config.yaml
num_hidden_layers: 11
hidden_size: 640
num_attention_heads: 5
num_key_value_heads: 1
head_dim: 128
intermediate_size: 2112
vocab_size: 38835
hidden_act: "swiglu"
norm: "rmsnorm"
norm_place: "pre"
norm_eps: 1e-05
positions: "rope"
rope_theta: 10000.0
rope_fraction: 1.0
qk_norm: true
attn_scale: 0.0884
bias: "none"
tie_word_embeddings: false
parallel_block: false
init: "normal"
init_std_qkv: 0.0269
init_std_o: 0.0
init_std_up: 0.0269
init_std_down: 0.0
optimizer: "adamw"
learning_rate: 0.00109
beta1: 0.9
beta2: 0.99
weight_decay: 0.24
lr_head: 0.00833
warmup_steps: 297
schedule: "wsd"
decay_fraction: 0.711
decay_shape: "linear"
final_lr_fraction: 0.0
batch_tokens: [131072, 262144, 524288, 1048576]
max_seq_len: 768
doc_mask: true
train_tokens: 1314000000
max_steps: 3034
dataset: "wikipedia_en"
MLP neurons of a small language model. Each row is named by its layer, matrix (down: output weights) and neuron, and shows model dimensions 80-207. Each number is 500 + 25 x the weight over its row's rms, rounded and kept within 0 to 999. Numbers have three digits each. A neuron's up and down rows have the sign that makes its largest values positive.
A block is one neuron, or neurons of one layer that tend to fire together. After each block is what it responds to, as a language model described it from the Wikipedia text at the highest values.

L4.down273:492485511500520463505509522501487431504494516529523499475513523472510516485522507516516504522481535503513505493467535532514562478495501463527482470518518532513549507468493501493488486496485514497534486472511519504458498490444495456516486540477486489541507551521517543526501506529505485535466491504477506484504533466486501478561473510539498527505528491503466525460495500449508529468477
L4.down412:499516485484460506520521481496536489512507533513493509516532497504486552473500524493538492580528459499498509499496490471476514467505492526471508496478485494536452494499561455505487526502447538525489539479517496501515528497493495545504536498485483514527467543510514516447507492502522508520514506512493499477507497521512505484522508488423505537510512503488494492475553511499502562507475
L4.down890:509487549499538493524479497530536510482531515493516485494496493500533515501509496550500512500479510500485485504519505484531498474531526541507544525477496486512500484465474502512469541500519517513484519500490524483492459479523476529538529468527510534494476507494517526502489508497523486467549503475504466527519468488517498473479500480499489544479532487491549467492525514491445493524480
L4.down2075:532482505495484484470571482492503497452513496523520526505460536496541501497533484533509511505475535500503456537516478486531475544490482516491500528456482509485488545472509527478505505505469490498498482504496484514517487489495515455509479518432515530515487503434513540471472455490434495516534500479482498526507510476471523545486518475488493517553525527512431505510513550525514473503482
Description: Injuries and name fragments

L4.down108:503494489487476511498505490509487447493503488480444479543474478503517517494520466502493529494467481527542498494495503502461498482500496497497477464508491493527509506534485464522523488543496489487452485518499456513484488549531519489471507498520489504461515500518468504512491488458472504507449475528493533519463535536489521494467511498550514482500503512481494532452518516481501454519494
L4.down1438:516483482447487511501498513559533493548519502470501517492522568504521501514517521527529497570503483521488498461506487491462515499505546491472507502510490480527501487515507538507465514480495516522473519552494536503503484462528548497479487462502513486512498506514459512483532504476502495502487517508513599474487518488551499500530515461518550487494514506480490483505498540484526469484534
L4.down1556:516512501483490511516503470529502505546512507474498465541488500487499480519498585519501527520478522496505497489506462500489444532542527510497504481495509507474518513504546464479526481525477511508490521507522471478467518486505525489473476493465449461472487568479512489528511506455526482548473488536522555467466483553526507497505494494511506497503513519517503517507496545492514512481509
L4.down2065:459513479449506500492493494531485504497477474480523478488521465499524483514458512487546476550502467485522522481502510480566525531537494488528487484497512481508484532498499481472483522517507494508508484487527539501493510512474487516533474492522502535515518475505545457476502490526474507517504493499501463442460532497490487509511486464545527498487488554509513496512498500468482516514517
Description: Digits inside years

L3.down230:472503503553492499511480514517470489481468524500550483506475523505495490499480557525502507479498490503498508467460491510515522510482483525482492515549538475512516511444521459507492467519479513512542496503471455531510514527508512496527480561485496497566491474497485495452510495455527479480567501506513499474499495460498532500520522497512505541471535481507482489474522514463462555502523
L3.down306:476474502445508461523511499476506482471499462530472504504525500474471453503525529492521516519541505533517509532478538477493526454525476495509507516539505508518524473512507501505524492507471515490495481529475524464519482481471536524504509495482504505466463479494480536485522505495500505503490471470538480532494491460498498504501499471482437521510532512508534527458521478474491503524531
L3.down357:522494462504495391511538509466519490498491513487463500532473489505485500526535541523524448574470509469511471506486498490512522522510449523518475505478488503519516504483492504505528498493547519493436504462452477478503536501511496432490510526543482529526509513516482508502479460506497527541484512533516499489503521488517476494483481521500495541444500487476492476511455489533522480511549
L3.down730:516529510466546506474497461452513512489459508453481519513502522519501508503492487470520475469499480459487537493512517522511472514469499492522488491447535491496541495490512531489474496508476500481468474492460482504480534476500489494485535546468508507550515526496459511499481467511508464484513513496482462518489537537496494502503475551472493536527536483478497546456492489546531534514489
L3.down790:480527481519467478497482497458515490497510507514493484496508505459529507551473519540507468518495530503505521508502475487526524483515489530490506507486519520487476499476479505524479484504530504512501503464507502481506504523490504521458499506458486489570455502516461480504523479437507521491497497497482520504508470505480553495495515508503459511512515470474496470513510544503505523498524
L3.down1080:459523496510514480491496497496486476494546502496468499520510483489519477495527473509505555508524484484472500478505481471490512493513489482506476506505522485479531532508480479471541483493516486506456491516522479524488423505475508463464461461538487520535505532481508492518465470488516486520468496477503448560491464500510501465508476494536495504515541469488507475499478528500515494528493
L3.down1130:510516512507474548495526471509492510502484504485511502485488502477483521496502504479490491515468488491498473489537524512479502537504515521499474509473502525501524512519461494483444530499528533455484499525539480488484524551480522534495478483517518466509560482502523532483510514489474514511484525479477460493513506519492482530441516497484482525467501484457482503510511522497466508479482
L3.down1135:549527529506474518513501501506529547497546500510535508490509513500494542546500529495442511488524529452455466461502507509474517526533494498519516494528475478526515484519516525488570474531529527470525519456500514483547534445455456500497479475500502508524486499506522497501491446474493491527538507472519560542489519530465488504459447514501525487487523507524553526537501478478497468514484
Description: Awards, titles and elections

L6.down1236:454523538494491544473548466485513467510490501503451503515506528513500498512495498478471458503473494477491463515517519490513492466446502517517490483468500497503476483510482508431472503473520527496478477473487465508509516481519492497522495479450489529511473482480498500467467475495483501537491485477527498496469478507494512508501548502480471495489507503443497523515494493505477473514531
L6.down2084:489511467524528511513511509522523509478507464528485481510498479500520537485534495506490521534480494494517505499508490473469482510547518490521516520507489486487499480481453501524479486491500461546508513507500491466467490486483476484513491510516492497506484463496511488523526503460438480502465489542513506509488513503475500489509543506484493477457482502502527498534489486494448498499550
Description: Clause-opening pronouns

L3.down226:474507467474462475521502527497494531505498486504513512514486562487514506505509468477516514497523521509496472496489452544466529486474496468494532502555489494538541500496465478524507491507507502540509535513512513453537542484467510466474486497445490550499522434504507544511492463494476514522487539508501436477506493486532516487516512486503510512521516494461513500492505476516505520499516
L3.down274:481558523506509489493502461492493510495503490496521494489484441494497511519489481502507491507488504493505523513472491506464527489451487517480511449482533466521532507510510445491465462489512491532507478515486452521501467515505503501523520569494503496504528478470458527496472480551521500485474487572525480500516532466463539487527519470488470487495530475518467520510470459520479510513478
L3.down571:506480494461503531508490487515483471537511501494522484521534540448472507489483491473473495482466465509519452518502515528536497491528503490515506514513549429492515489506517500494504532479442524490464473476531435481513530514515534499546456505502469545489481547487480471493515501508489499470538492465496499507534533476479528499468505549479508482471525463488505512504549490471502469492488
L3.down879:520499532511492505473474515472494496480499462500517492465484479533511527484515469505534494483525485514496508503485469479515468481451487480522488542507533474505473507516502522493485476451530516506434484477523517492500437533499508556521499525482478514483430528494513504454480505480469490521536513482466497507516500498493521496524486466536517548478509461508512520532552478461469491467501
L3.down995:526487504472489505456480503478497525504520500494462510498487502502492504502453516483511502487490481490473475474518478501445547493502511543480520522517468507479496505501495512491524528507494470517504474509433480495522526444471504474521498480477470472501538477480467482476513515436498457461502492495508466482481461510469502526487499501480527483472479496513502482504479489508530494516479
L3.down1086:497510532520500502501488514536476499499496474467448479496510533540530480461509461490493552494483494509496511516483531525491468525492525510484516476536489533502495506448444466487489488510540554491444544515506528459459457477519467493557500508540520492493463500529520457473443444515518519463485497502519527447514551476526514517503486506513521514441491501486460484524544430533543527519516
L3.down1389:482523473497444470519488506507530484465477490455467479465543453455466510509514498497506486552540485468512512486470510511511461493521506506504505483480515489514548465476496501483514532489491504522480507531535481536512523493509530462505512513518513451484514417466509526494487517477524540529461512496546460487507524472458487518490482519493491521497484506499540462445464559518531492500507
L3.down2006:450495484493539493518501494520503473542542499521484484471514533516516504470514508485458493480512521538468480481515523457468495543510531480515460506449482516495491513535496473456532508486503534502493524520472456547524521515562542498493514529524494482490495451508553487538552465477487502476481509485488497520484498489468510494493496505475531530472510485495471505539535489503478475560512
Description: Foreign proper-name fragments

L6.down940:441524535521466485520524503517466526485513519525475491513467553510491458521531522491528531506531439476448468503539516492487524488533497480521482506519557491530484488535496482495490459474514480483507507496500485505484532507447559482533517525495537516452507524497471506514499507514475518509537485522499488502465489505503531497550531510474489525446492530500511557484532509546513529535474
L6.down1647:538485482508497514444544524493526516487509526489484518490481510480497533505496470456469527513529510512493457512513468484485508465477480509496502525510465525507470524520550486496501536503471503482499524523467446503497483472484495503494514546506498500497547492483529503575487514498417540491465522509485469497525498538490532472487483531475496499488516526524500539478495459480490486495505
Description: Laws and governing bodies

L4.down333:448529510472500485497495504496506500485510482515497494514503501499532479447518479472529532475507570495466481521523495442494496527516482509456505462498494518444463493515508502475491496529510576469562452489454529548532497449476514531489494545497500505507541492441495551475497487502499518532491463478528477464561446471492489503478503537541474524545535476497469548515513528484461504489484
L4.down1101:509490539520484483527505522517482453503497476541440472515529503494498499497509495505493491511499484528516506489452486457499494530503461483549491511506502534517480465531498493480525518484486495465439545454443480472523516483471506540537535454492462514546529527511480501497504447481514520492551475491475498480506523497530506511488464500476478490529505527497474490468517497527456440479475
L4.down1466:498513471540491500463473419494485525483495526501462488513495477484506494557491507518541469543451503507520464479511480506525500477502514535511545488534462504498552512544438523496476513486509484463529477478487509523504489479508524483473524491523483494504544566484460507472499527500530484522497513495547528508508512536499506486470527470475490511473489502462492492452491535508522507471487
L4.down1527:508517472498509447497486535508491518488509556497531495491488506515516507488520468457492518519482469496487484509530500474539504511512488504499503502487493492488471497468517510528501504495500480463474493509481491511503450458508525512530528496523472568517506497514494453502538510472516486508520516473538455532511516540498485496478530523445494483517494497489501504502500507509513517490492
Description: Foreign-name word fragments

L3.down639:469483518480508493512473485497537480500489541465481486485513479507494520493493466530484501536552445503483484518487488480506473495522529506523492461509487522494483418506512545534474473521510517524518502539493470522463469459524514550526507504461448513523495558488475494510515516481490494546495479551551546516482520492506465517507543521459472495462451482530504486510514494522533494536499
L3.down840:471475504491483601451545522522498509487517527452502511459496503497468447472481515469472515513535507510472506509502461481453476511449470528483486446516501516475528515472468518502486499494518503520551527500486493510458484504481542507507519508513503482513503503529532506496455502506541500467474470484539440512490475480499480477499493457482548461480499513493490521486469468458500461550483
L3.down1054:498516456522494483510485503528494526511446491487509508488502492518490478519541514523496458532509458525467489433515507521491525471488476535498492450494448448502500474479497495567507527490505482453509509501531489482530481498524477511527514517527494515481500540524505480500482451501465550510538521503505453523491456506533529526527544506532495522513528489553505493517522517535518485529519
L3.down1087:514478517487486498464482475488516512482533463511531496524470525507507516552517490485522505505485488489508518483498543477488498445535535501465484513492506523496508508456540511509482484487493492501470434493503522470468542466518510516504518519481499452507521510498456525493532510514442470469507462418524541525471498499506474481494504536518508532532522513502506480504521464508479500498514
L3.down1400:465491506478521483522533452504505457502491464518507496492545488483542533522446482494507426506502486494444532479535499488520515465502504542526506490527502519531544504496530530527456511513528501461457482504511493470498476531486469536546458497484528523493530515526530535479506497475501474524503528492511488469468497440497532457491503489499487500527552454481487501488464499502497477485501
L3.down1403:528455518496495477506523481533521485486536551505504502503559494486519517513487519512462491497501509509524497446511510416524498496492487504525492480501481492492486498505503548523513501502509524489509493536512548472518482494486478444466517544509551512472470528549536496523502473485484505477486496509522513526526523479517499504503510495521511476481503505528514483519473487495437487517510
L3.down1495:476491508457495528449477498510532521543507532502495457526507460483503520526533539528507481494476513469499489500531504512503498493502507492508461516500522556503535512471518494523532472471533487488523520522477464490497498511527487464459504494495508481485483516514517495509507530475493499548504510520508558518541507461503466571481548526476481499526501566485494533501487471499572493502501
L3.down2087:526478488514534510487499515529521489478460526479536467525486483499526479513502503561497445512470487470472473529481494470490494471511498479462472473501527482473498476485513523493513504492492499461500509472484493536472494517508514474539539486470510481534549529530513496484517518475499469476491505541529508500477517519524500486496505486486562477529490477488494525500442504484492476550505
Description: Mid-word name fragments and digits

L4.down30:503481522487475535500467460485474473489598508527473503503495528495478514472517475506486483482480465490481502489524474469489502486472484505493495469489520503484486454472478506550446465510522464482444464488489432536528526496467527494483455500504495464503514486478475521479510517523513552526472538505489544525525520501479508533481492504535458505486497493485479540476497479551516508530481
L4.down366:513488523462512539496486528493483521504506500528536505481498537508480507508486488495500491504486480498517476448510496464498507457518486468488508488480487499534483492483484505480502512521471519491530547504487524492503478505518514508523546512516505499529515500514546489522513437525510522487468527498493473503477515505490467503510514538471497467504491490523520508529494507501514484506513
L4.down564:486519494477473528498491482485510449488504503506469493515466472503466498472479486512541514521529499468556530469484497459519525486489505503478487515479512502488459515489476496454505538491544534494546513477468510488494496537525559493511502486468472473489508476485491528487512498485489521461446510481524486503479502535456487485534448531480504512503536474500512473495508510537530479515479
L4.down693:490495531474489512501486514485490529490510538519527480505493482501446475518507506519509463459501531507506503510524527520483476474493494507466457501511504501518519475463519491465460533493470536481512504494494510530480514491545558504489455497505484537525524465508490470497480489515527491488515516517490469477521498508506507522521525488525532517491499537482495535456512488505485439499479
Description: Head nouns after articles

L4.down581:498478478492468513485546523484464500495494490509514492519494564478487477504511436505499460466524493494491511527473513537501503550471499456446482518464505480504503510532485506473515518494496471548473500515494491474460502501479490493490496497475477501537474494508500498502486532446498453537529499500484513518495555436534492470545559438479508543478480467533482502494497504535474449457463
L4.down997:503497501550491533552476481479521479476486513464491503487510508511504461459533511496506464453505532510478531495539466489514514537478494477552501476514542523508480537490540546504498485507516483489484538436506505457474465470505506530533482538488515496490489497549463486481501513492517500503457506517503521520526481455507483532513528451518446490533522478516528529524518496470486490525517
L4.down1436:487517447508516491496494477485505495507508537500500517482468489532480529544514507506494479472499500505480520516497544461489531527507482486535503486484514498469525497525462537500482485476492489487491490478480487527481516453474471495544497566492493525511441519492476499514549487518496490533498472481511489476507530504526518505523442522496458470530485484480487480517498520487437461509448
L4.down1649:485495491520535508491468488487517490504500469519523503511499520522455477495523495497481507475505495511502476537474496472493496499483467543477497467469499531532500540467487498510546449521529508534506491492502504520512553513508532496463533537504505485512500521511510530507549516492470514454521491490510514532472523529481501531479507509480543506499496507521493499460529473479533546520499
Description: Mid-word in proper names

L3.down715:545457512543535522506480528490491514473518468487469518477532441511535500521466544514505527509485478497505488475462490479488518454472510498506505480464509524462489489485486498495466498506521456462514476533481458507483455478456492530483522482519493492478521483461506482547525470509519503510512466497449518494526467520522481504516492484506485489505492488509514517520534514491511513478457
L3.down792:498489498491545454536513478481524475485456482453483483506481489425460505512526480466493477502539487494506470527514479509515494515523496480532514521472527498509520510513503493484463474478493494502485504496492485530502485493500513506528517485497474454500516465465489572504529480512470496518499456523483458509505489483495459505511487543499499472493483447495529518530495528498497503527513
L3.down835:508488451477484550494485491507532521495542519482519516475532528505497498510489537547507527473502526479515475495489507474494549544557478524504495496507541511513513502487537478480506509511486489493530495519423467446518496491496523439452478515491539490483508517477472492547484485538512464502539498514504535505477519489514526499502505496475515476511515476525532528510499512494563442506491
L3.down1390:528489513512507533518496538526533518482466469528496489505458515490475508494535453433545501457488512508461501528463529512500482528479469486526513577481520519488506556495481540508448491505532519498505480529461503474526506484498525514529500514478498461504502516524473505542489502500495501484506500488508425513491493529522471482537471519503519497498533520460502530511524482481496498504506
L3.down1448:450493498457512524505472498507484477491513490465510509476489504442497507508454518524453465457506500487518494494494511503541506517463539495484508529496536495525531514527528485513516466481484477495542508543482499553511518508501567499503489461529521497532531476483508499506544472473545483524514466516492521453472527502464541471512475483463488460536529487486467476530519483499482469449469
L3.down1524:486516492503537522495514522480500477518514515507502489531500469527527487492523490493472537504490483519557509482465457496518496489519504492503542475503450511514488455500503494476559513479505464504508483465506521465482497506505530492469502499485510478532448466497504525517464532518547502482528529481502575504485499542468527476491506505493519525526514503447514477480501462522519528487518
L3.down1556:508473506524490545512501507509526487501481526474512493505506489500464504516503449497502507490497476505476438505506475472509545528538516503490519503504503502542498512496495514480490520488519479520505497528534483507510501551507531489507490485541499442490469501507490537484524490475510471507523493439478491504493518504491504493499524509471494503527508501481530521477461488470515499471536
L3.down1660:553459490510502475503507494486518476486493523497516507499468494516499541543489478506520508479542523537474484483473535517508501528519483496462518491505508553516463508545508482495497526530480497516549533503536502500536487509499515504475491507533531509487499495526529479449498469510530474499498533501415456525488509502495528497531477490509500503488523540490506512512476497469449538504504
Description: Mid-word pieces and table cells

L3.down243:480458522511452480486524490531513513455480474529478501520490502472497503491486513509483464513558492471482533492471501507511547485485501485462449503523514489497501489451497529511464477481483493508459473455524510471520524481492566466500467468481504509515510430481526478493505488543469486474527520503468525469507492492503529512512514515530478486516477463509500516494475507549536504509549
L3.down326:505501499463480495487515499503487470477492521537536483463490498479511500505524504528480469464521485493485462451487474534572517443471460478478439491517512481511489459501474542473495487513513476479494513483530533490508533490556513527515492517522470503531473499446478484506510486489528457519536459496495490493498511501484503502455514508543496540497498475508525516490489490531538474501466
L3.down564:484482502492513506493487507534536508476507515502493515537469489504543486506481451553486479525530453477462463505471492480482541494501524516527470483511537521446534504494500485479482484484498473472514455503549467445518509505490516482492445462497532480480480506496470477502441524498515471481519516522517486497493470483520497491532502493539469512538494478476458520492488505549494519499521
L3.down1158:510572500499504521510478477510498481525494496524489469480481506493526500504512517495512499528510491519461486534476498495516480532491558541554515538472493491511503534508541483508480492506489493517500478476540482522541488514510504535528489493486480545519527484512515462461523459491497476474484529533499466468510524488523530436532499513499532460502486520502485487470514498481492486514543
L3.down1163:496513498465493463503493505482481517491497486516539510496533489505507510568529484512505457511511479509490469484525489505475417491454490506501533514503496484508506498533474521522470536522466511518478519483543514477504517508510506513476490523476529501516536491489539520484516509512513448532469486486543519495495520506466483513496491495542543474505471472465515485480502481568467486500506
L3.down1187:521547506493478511495507494495481523495501496504518507489510545506509484479471516543462509530465486466517470491467522516516456512472523544501476519516518479520522518504496495472453490442563515526468462520506547512514436483497496509501478493514490503509477473479504452483513505531505496511521504526515471464501509444529513502524554495506491527522541480431485509506492529504475501515476
L3.down1430:492475608496487508452541533485456522513506516485505484503477477532510498533504515497470519476494470513491482475550518488508503496479504476499501502458500474509523521445497513518511481559495500492501492487458512520518543491523500523528471505542512459506526431521512474530538518508485494468524525499502505514489493481534465427490454485549529535493542523476489490459501512497538498521480
L3.down1722:472496485498457502516475467537507490512479480502495495495468492481461481513455487526506510510501485532510511494491442471501493463531499541516494498499497517537487485482508525459469461502451486484538531482486539457505524469462521505512480502469534453469516479484513502530552533510514450526508493534485501495485477493542487512523508555506468505439492476544485451510497508516492494524476
Description: Residence and building location

L6.down1031:524471517528512538440504507533507513511514534512560509533481488526537535494487469506489434499495469511500484499498502479503471472493472498499512496491524531507539500502509499501466511480480495482500500498475504516505500501483494497517478517478512509501511454497516516513527494536495476510562524504478483523553497528497516507482494510483490472526492454507496538472526489471458500519474
L6.down2098:492505459502467497487492515496502514501461513493466497508505469452499481484521495477501474439495487437506535505519501489555501454462518513522468477445524498503497525534532531477492490448510467481483487511501520477509481451460510507515515489452472507542527483485497501441468529472479450520478530514558481470501520483521489468508558513535536544466478493482511535521470495511493477531492
Description: Place and space nouns

L6.down1207:467483471483509548513468514508487488521522487511518536497494498497465511511505472516498468514533485526526514511509526518563566462502513548534489538499531465485533490519485531463523500481529502493494467498497490527522511468517505495495552509467545501464500495475514481527552512495502521518505507482527482501540456573510495447505471476480508528517482497518472505487546462504490485478505
L6.down1387:520493484484499485545536478462483492516464528519507524506484492504500469440505500514497483522490471491530469462506494483525517516486507514498501476504499529495483516494492491546486470511480502497526477510494512481491486476513528537506433456485488488497501485455491502515505479544519499490514490495504510515450478509507530547525474490504479485507465511477495502471509475514510499500503
Description: Second-number final digits

L4.down80:494493494496505523518489476460500489519503527486495482480494495485514513504502550470479540486480496504487474459521504517489527484506491527522479503523532499506540519532498483486454492516510495502519482502487525514494491482478482507506484477459480463462492512523502487494498504493465511486474462461508454475465469493493463479462504502501511488490497485508521539532489523485463486481481
L4.down183:480517490518477475527508530475476495516496489544434540495507488510516563481573464482484490486456496517492472519518521451488507511480512520517492506549508474528503476509503540497496455488514517517544493486511496512556483517509509454558503497509498449524431541528482480467468434511517498510486482504528458543470511512489487518544501505477500516484510515480498511522521489497469452522481
L4.down1319:520520507516502498498500507509461468515534518544471449416469488510500500496532487512549510470506529460521499475506470481507513511535481470462555508500461499490526520504543479474486475484493483496523506488473531482458495532506478512459496538458495511506515473499512529470522496518534503519494553471505493467509519498530503462501514524519527501514500486490523488483496549523545480494474
L4.down2070:475493519496478468504501459479526457541523494543464528523537557520499501597503505520502508453483444516517534510520505463487489528490475510524494500511458531569473483520531533477516512480543485484479503525480467527504469535499520499479548465510490534489498527502486499511507494488529506497503472550487526495521531545498480492478467462471486479473483504508528514510509513531475517437496
Description: Foreign name word-pieces

L3.down126:542519477510488446419518494524491452503505482493499485529509491465465467557519496485502530480517554498564474504498447473492483466515486470499468483475499488482519537467479545499514528521444505492504474498478516519519537507472518516483539507473466486489490515473498499495494495512495523508541519504515530519483474495519501510505538470493528493508500535500505481483514485524534470481510
L3.down811:528530477512493491511524501485491466489496498506491476549485503530491493473477476487520487501500495512518491502472524493468476512502526503509517471524516524484519497508532540464509460509517528493520466500496543503503495538542520514508491485517521527459516497467462469505493461468529486502506498474483479521488489498494481507473485505524458453494522507509490506508529483515514463558530
L3.down1084:485543482522539485490520487513529512503482536445478474511553490478487512512511494521513488483497508525497489474489489538546464482539506497544461542485481481501521511468480530526545536454498468508498528458493522502533472453482433489493474508463531489522515511471500480472511488487494465492540519498477490525482475467508497497514481498490487491477496524497469503528495512491518459497471
L3.down1094:477463464466436498542503496509517496529522494467536497504500525512505479501473499512508502514537525493543521477492455505481530528521491510525537526515498483485471515477490492520523524486526556502526505500547497474516502511519460544453492495483517488565469448502515483520513494518508506502526496524528518524477534506514518512488477508521487472433460569503472497546525516475513468423542
L3.down1385:524529478502532517529519490514520480479545477524502540532461470529504478497498523498468442501492473527454481548507487502466459520483472485497479488470500505484504489513540514475522527532433516529481496506530516480479521507522531501516487453477510488539501497529491504502488482500472536532519497506514465475494453506511465503517478523521532501497530491498491488455518525500492497491475
L3.down1598:478510474542466498511484526504526484525501479476513533501484463469491463513495517511495555524457518513484485519513478481530523511510494490530486525528528504496521467522512490507488508510496441492510520540495548574470505506513503458548497508493536470488502548491485541526440496575540531496520513502519532474501483503504489524515528490501461501563495577519550551505512535520526513510508
L3.down1765:464493467476458488473535514476460533497480497517496523505489501538477493503505502500485477476521522488502487432499541521466532477492527526471484513495499500487482521482474498493506471511524481457496506548503531490477474511516474540558445515473476538497510459533494503438495510435497490521492464484532501515468483453520508481464553522536524495518474553498476494527528457493494512505444
L3.down2111:540483497506480503554518531500512522495475514513490459532483547491542465510508516492507484512537505494479528529522534504486512495464504506513473535470469505489486559493566482517513479513467495437498513466497478469470493490443506476493540544467510485490520473473497505505504508507499474491521499512535474499511506481507528480486506511501521512496488509458473529460528482468502508511463
Description: Word-internal fragments and digits

L6.down484:488517469474510464508509481523535506515486514465545492498475545491494507507513490503492485526523539516492491502483498482493458480467479528462459468495512501489522508549520457505538509493466489512505530491488526547467518461522531530528517467510486487464489456510523503499516536508508478490524490481526467493554451451469444510530453488517468465507536494462505520464487486469434479549501
L6.down1587:486536467488499506481478506518503536508567475509536494480547500514532499494498487506504487534514511558466495487501523508466466478509462472487517496521492476482481499509522527517528458453478527508524536500502528498517475520527499493498513520538504509502460533519538525509438493498490486506529480468538438513522486466463542505499475511522455504561541461528496487508496517509522523517494
Description: Mid-word name fragments

L3.down524:516512547509496540494460482493492517490471483499490493482489511485472498473500453504537525442508555511461494481503471497514507510515514490485498551512468481526499524473515510466478517517487490461487539498509494522477496522520474468504477490478490526511484418489498449539530503470459449458512499510451495505488530451502451548499492512546470511476458478508479514489537483479481508501501
L3.down541:511531517488520543509519538483496489481466522495427472512544472476478508508506495472477460481444521506497514495527451464528483503457488460557549498497477489481484555485468514523525410512505467479545488485481476502470511495517491521503553513495498507553515495479515546501469483514514515513513491524480497520494494489485524462505440490476534513506486487497542491523529534506518527493536
L3.down737:477517514496527503517490493490489531484475488510481516531532502523484519524479487495540517488542484510509509516563510500528460503543570481487462489533506461512485515541523567486540508489507468525495515490499460495510517558539511525527486476462448533494450536493520487475534470506461483434515495492476483514475513513480453550494499500566509430508504503519540497539512511556506482491503
L3.down740:517508471575513420464459509514474498492540517528505523484531503489504517508528501494502512501508493512482484515495537522504486498462514501492475504489503496506471496495500484495534543511510479498497475480511483491532505501481487516488499489483478529516479536500498485531526500535482524457481493517533547489497522460499509468521420457487494515502529494517490467463500514534448541507487
L3.down1368:521450513493489491472472448477525474488529456525506554497513501491534522504519500466549463437522494510492553517523456504539521491476477503512487562490491502510502519502512520527490485503548540472500576491518470494516467529509504500503502484473495503478498508472494519502451530494583483484470487518505515532506492523439517510505471445527520478497488483517520497477528465518489521507491
L3.down1384:494476540504507520498505538492484513490520505481515507531534552514500511490556505518488502500507507551478472514511524502521492459499480491534511480505493503477525499543501457441486476542520507481487527502479521528498503504501491521499481461511524510505509502506482460523530452468470493521483494519487436489514555465517512484515488476525492579505483516489516506552485480477528470519527
L3.down2040:486554488471480497466561504497476522465462498479544520473496459525492517545525526472473504487524474474514503531565510498488492473514515488495494513493486501466514500499519493514507490478506526521501496528537523514529509479518468509489508529507524477524510497535505506546510517524498508518507500473497453540513498483492529521465503463530495517479497511495491510491499485500514512492484
L3.down2080:472534489498477490481490447501441506509509491479515487473488522504514496495490509492484498497486480456550497516525500491453508454498552514485499504486513526550477460519510465503523494510481547514463474488505504461498539497514510492546492523484496477461515511506459534514490489519467537509490508498517518475479506529454534525493487512478500520503493492494530527486489514486480504501512
Description: Year final digits in lists

L6.down1059:489537491481523472490479482505473483500488473491482503480542451489508519512449534499451492532455487500535454488497518495467498519503505527480501498507484525496553494523461486494489472470461522494517503512493495495492499514529510512520471531538508497490513523507499482464443500515514511491503513516568450492525480488500494521456474494484501532505467468510535542471487538492508471458489
L6.down1660:486539503506507493508528513485499487499453527500492498476547484504496477509488491498527488496494512515582517517530474493539522490485439511493496479513503482555564532532451516512512538521525491512509503509530496524500502516459492494526466471539502497491488545537541527504507491496503499447486491519468472517539506511496478485469514505518503486469440544551492533478506483513514493480487
Description: Foreign proper-noun fragments